{"num_hidden_layers": 9, "hidden_size": 320, "num_attention_heads": 5, "num_key_value_heads": 5, "head_dim": 64, "intermediate_size": 960, "vocab_size": 8192, "hidden_act": "swiglu", "norm": "layernorm", "norm_place": "pre", "norm_eps": 1e-05, "positions": "rope", "rope_theta": 3890.0, "rope_fraction": 1.0, "qk_norm": false, "attn_scale": 0.125, "bias": "none", "tie_word_embeddings": false, "parallel_block": false, "init": "uniform", "init_std_qkv": 0.0324, "init_std_o": 0.00764, "init_std_up": 0.0324, "init_std_down": 0.00441, "optimizer": "muon_variant", "learning_rate": 0.00128, "lr_mult_o": 0.754, "lr_mult_down": 0.7, "beta1": 0.9, "lr_head": 0.00782, "max_grad_norm": 1.0, "warmup_steps": 200, "schedule": "wsd", "decay_fraction": 0.88, "decay_shape": "linear", "final_lr_fraction": 0.1, "batch_tokens": 65536, "max_seq_len": 2048, "doc_mask": true, "train_tokens": 808800000, "max_steps": 12342, "dataset": "wikipedia_en"}
MLP neurons of a small language model. Each row is named by its layer, matrix (down: output weights) and neuron, and shows model dimensions 32-159. Each number is 128 + 24 x the weight over its row's rms, rounded and kept within 0 to 255. Numbers have three digits each. A neuron's up and down rows have the sign that makes its largest values positive.
After each neuron's rows, "fires before" lists the tokens most often just after its 100 highest values on Wikipedia text that the model never trained on.

L5.down538:137129162108133136162162148126129138128115164173116146166134107149109121131079165118113117102125138139108143132100103149120133167124118145132151120090088133089181081160116110130122133150121136143100138115152173124100128077153145182179141140136183119150147103100132145119098132127142119140143123128132127076118123181122102166118121111120074160122126155136119157164101141100136150139089
fires before: "|", " —", "-", " |", " ", " Qualification"

L5.down24:136145120137118144090145129113128141150129150102163128167138187096116086165134096133096187122155127089132124159160125140169176109145156169154107121089121133118120100125134124130138143125155124092093137183122147130132159130115156118142120150129110132101125108152140095139171115129143156148171180158112130147158125135133136127121103110142099106122154134120100077137108120070114120148139
fires before: "\n"

L5.down798:136139074149120117145131123135143118085103144103119105168115115140150126174133158139115101145144160126141164148134110124091136150152146120133089107161089094128137118145116119129139147106131112120148134151113141113143165110133092139142149094138090156133093127117112095153166124130149102126165099132121158181121186146102121127129192140164122084113117130103126158180148154081133142117124
fires before: "\n", "-"

L6.down502:122154156137076159143112144156159098093124143144096129111154125171107097152153144119130147114121103115182155107146107107156118136155104171108152112126156096135148101119113101121117127126109145145098152161093145065164083108145115137149123111135148165113137131098133093140156132135108114142141163167133133089160177098074159091152125154133159152136135160102101114150114095126132090134142
fires before: "0", " of", "ing"

L6.down506:135120119154120120148129131148110117077130166127130191113124125158173119147120125111154171111121102123127114044125087093168137113091139129103108159132130159129150146125114099128116119117061110121101077138147143165144120144134119157137116129145134098158071102136152143129107111097131141147142122205077141126136131125124135152133128077145139119100134149137113172138116125084192169092136
fires before: "\n"

L6.down137:120142153121158127141117073157151130076114131103143113122119108149104130129150111138118101125140107108151173086163147136112119108128156160141115171110093128155081093150077129155116161128120125118109155121100150108143129087148133137142113099158147142128076109120110105137112116136114122149156120155122143120114111154103117117126116084120163153140128146075126128114136116211127140185149
fires before: " by", " to", " as", " in"

L5.down950:085110107107090137131120129146098119112120150122134139106095140131108126177130127132093131139083146132124152128074129145101137130146103128132131133126101113139138083118105145143094165094169126118109106150145141151160118149165114101158111164131122140150125154098169103084082136125118118114137088131163195119113118159141157115179095123106120125140111142114144143131149121146087122149153
fires before: " by", " as", " in", " to"

L6.down877:111179104140097150132104127115111098108118094125084142140092151152123123154097142147137186110101094162106111103108109106128130127140114139144112139148138119098159124143081153110119104143107075134120103123099107179105118124141131126155137146101121141089123103171121100148142109142157111107159154072134124126144155080112165139130121149133108109147134145086162140118087161176102151129124
fires before: "|", "\n", "|---|---|---|"

L5.down345:149133135116157106102133124118141092135149128139097139136161133140156154118124145117151168137131122144140137118112137160105172087171123094131122166140127100142149130118132167096128119172091118129134134121116122131160103091132119158147102097108125117122098125110145137176129091157099133122116128159104186156124163121133156139146154151118149099101145129149120155110128137065102174125168
fires before: "\n"

L6.down571:122131131120120073155151124110100167159153161124107120164159150152108141158158104103120135128143132136178157088137130147121107111119138100113112136159136140090114092125140125157132150123181145094096100167146163122129171148149128102148117096135142148211128144099101136104109097078107124105159106143127144094155093126123140064135124139128095162132100154123137165073105125161136147173115
fires before: " by", " in", " to"

L6.down9:110129176162152130086128161151113088152156123158113133157115133140118124118118153120114123134124138093116148131128127116111150141200097114095141121151119130128124126126137128098151136143126101118111112120097131137113092125120144111131125161102134107103124092115121147138100170124121121174154140079129150157142104152146161155091144101157140115114119105161115101152161101037136144148173
fires before: " the"

L6.down291:184169141107132091115150133128111162111154141125140163120159154149144111150126083153113134103149116145079106128145124123129167130111156137103165114142123147132109121130156142120106117121135147158149125141119146095126080076141162126155135155126158077104161103166124130109061095151106126107135161140098104119097156120112123091142149135118110080132132155143131165153136092122153113127121
fires before: "2", " Human"

L5.down942:112143111142129128149108121141160141111112123103124164122163136115141169099159123097128154097131122119125107112095111117150141174152103130120138154131112131146124094164147162154097162115142134132148075103138172183148143117085162101115064119120126163196144152110126139150148126127094111134137129113099111132075091127098175162136126096111104102108110094090112127117142126162129129093111
fires before: " in", " as", " on", " at", ")", "2"

L6.down769:113109134133106116171172132107149135118129128087078129117125129131111126123112123174131111127126151136167129120116134150126141128177125128111140217106145129117098111166127143118111103115150106101119110157101122132110150120134135105126111127140090121156170126128177118166145120160102124121087131100132131153115170103134129071123113117112112138111120134155215133108140142099163125129122
fires before: "8", "9", "7", "6", "y", "2"

L6.down132:130116149112155111133124108129160145131104111134144137117124131114147118069121123117105124106096154126162104098083109153125127139207120157151149136138096123162124141139138101090178162141131142140122107132073172111107081156139081129134101123134059175107147134140144107146090133105149084185150113167118085099135141153088114109160118137115105092128153128140117130118136096118124156151133
fires before: ",", " the", " he"

L5.down292:148150127153143097155118126110118104135083128122129151122139175148122137148093147125182115147102118087098103115141159151151127095115151115150146130101188086156115125115131105125130128123118065147135128124131128129154106146162151129124126150159096193161166121125108169121135142120118152094093124110104143130156107135106124117136125112113096106126160152125103115116156094107157132101139
fires before: " |", " of", ":", " ", "s"

L6.down745:148095160121124136085158130136152072103099123123133102138124131135120116172098157149134155179125120137159127108132184088163101150170091122097154185142161161144112159124100128118131136101125114119131130121104082139098099103114166157118105123123135139150124134135127136095121137134078100123091103151139103121125094102122123160148133175102167170114144093141143155142090147118128139103173
fires before: " of", " States", " York", " Kingdom", "es"

L5.down413:165118127118124109098131078114119122125077183122100129133138121150067115112112171137144117125084106148121137078129089157127152142136122144127136104119144070150113164107087128107171126093133150100138133126120097093108152130127115134120108131116129189115113144116158156145091134146089135151136121103145118179156117114147161110128161129150112047150164115098151124132118108057114169133127
fires before: "\n"

L6.down647:165136121103128116159132142141128056120113103114089051122132099093124119126077163107092133148129093134132153127171107132120153142186144159140140142143099099148170144179115123142118126128127151124149136165106138136093086151092109126144129106138168136117131125136151159125206166169165110132178140119133124141102122116124138138154136148139123126165087127108121150104112073143136118137122
fires before: " the", " his", " them", " its", " a", " her"

L6.down707:102105119144166180169068157130095136153164140139112143153159129157101163126087107135118146128121151146155111132119089202109190092133122106109111106110130145159106125106124144115124168104148125131150158146136127117165135088124110107103142132126133105149105116170135122101134129126155119103125144115126161084142151135123124130101111076091137106093142124116109121118133100074132112171121
fires before: ",", ".", " of", " in", " and", "s"

L6.down255:099168092144147140110122122122099101123134117143095161156145145152124060105117146125145138107141096140103094121136140121150110167115137124144121145131113106117146100113124128138139120146115158139134137119083127144146139107159142084149130119128133125138126122137121131156134163107066191171115124138110143114140066149152088184119147124175128115128131128133123089141143109117089173145130
fires before: " |", "-", "–", ";", " "

L5.down818:147104120156138125076130129121177098125115138131147110121135139106144116124141139114175090132115143145129112151119135129101128118182133180172176101139098146158133139141118120129105106103141103112099145116137148127155103109157134122150116129152133148142108149095107130115083094122100134121103164090144134102132079091118143180161127131116168140146125150130155103097123143058131126165136
fires before: "\n"

L6.down481:150100129120140127154122098093097125117108124162049131145127140103128152125135109100117124133134137099117174061112131128122110125103134115170113112177124113141145120176128131133091067145160087148126138116098125107111098108130150100143099116102121124107085134140107141105144132116140170133151128116142115114109148119149114140129142065151134122105155104119114130113127140154135121149121
fires before: "0", " the"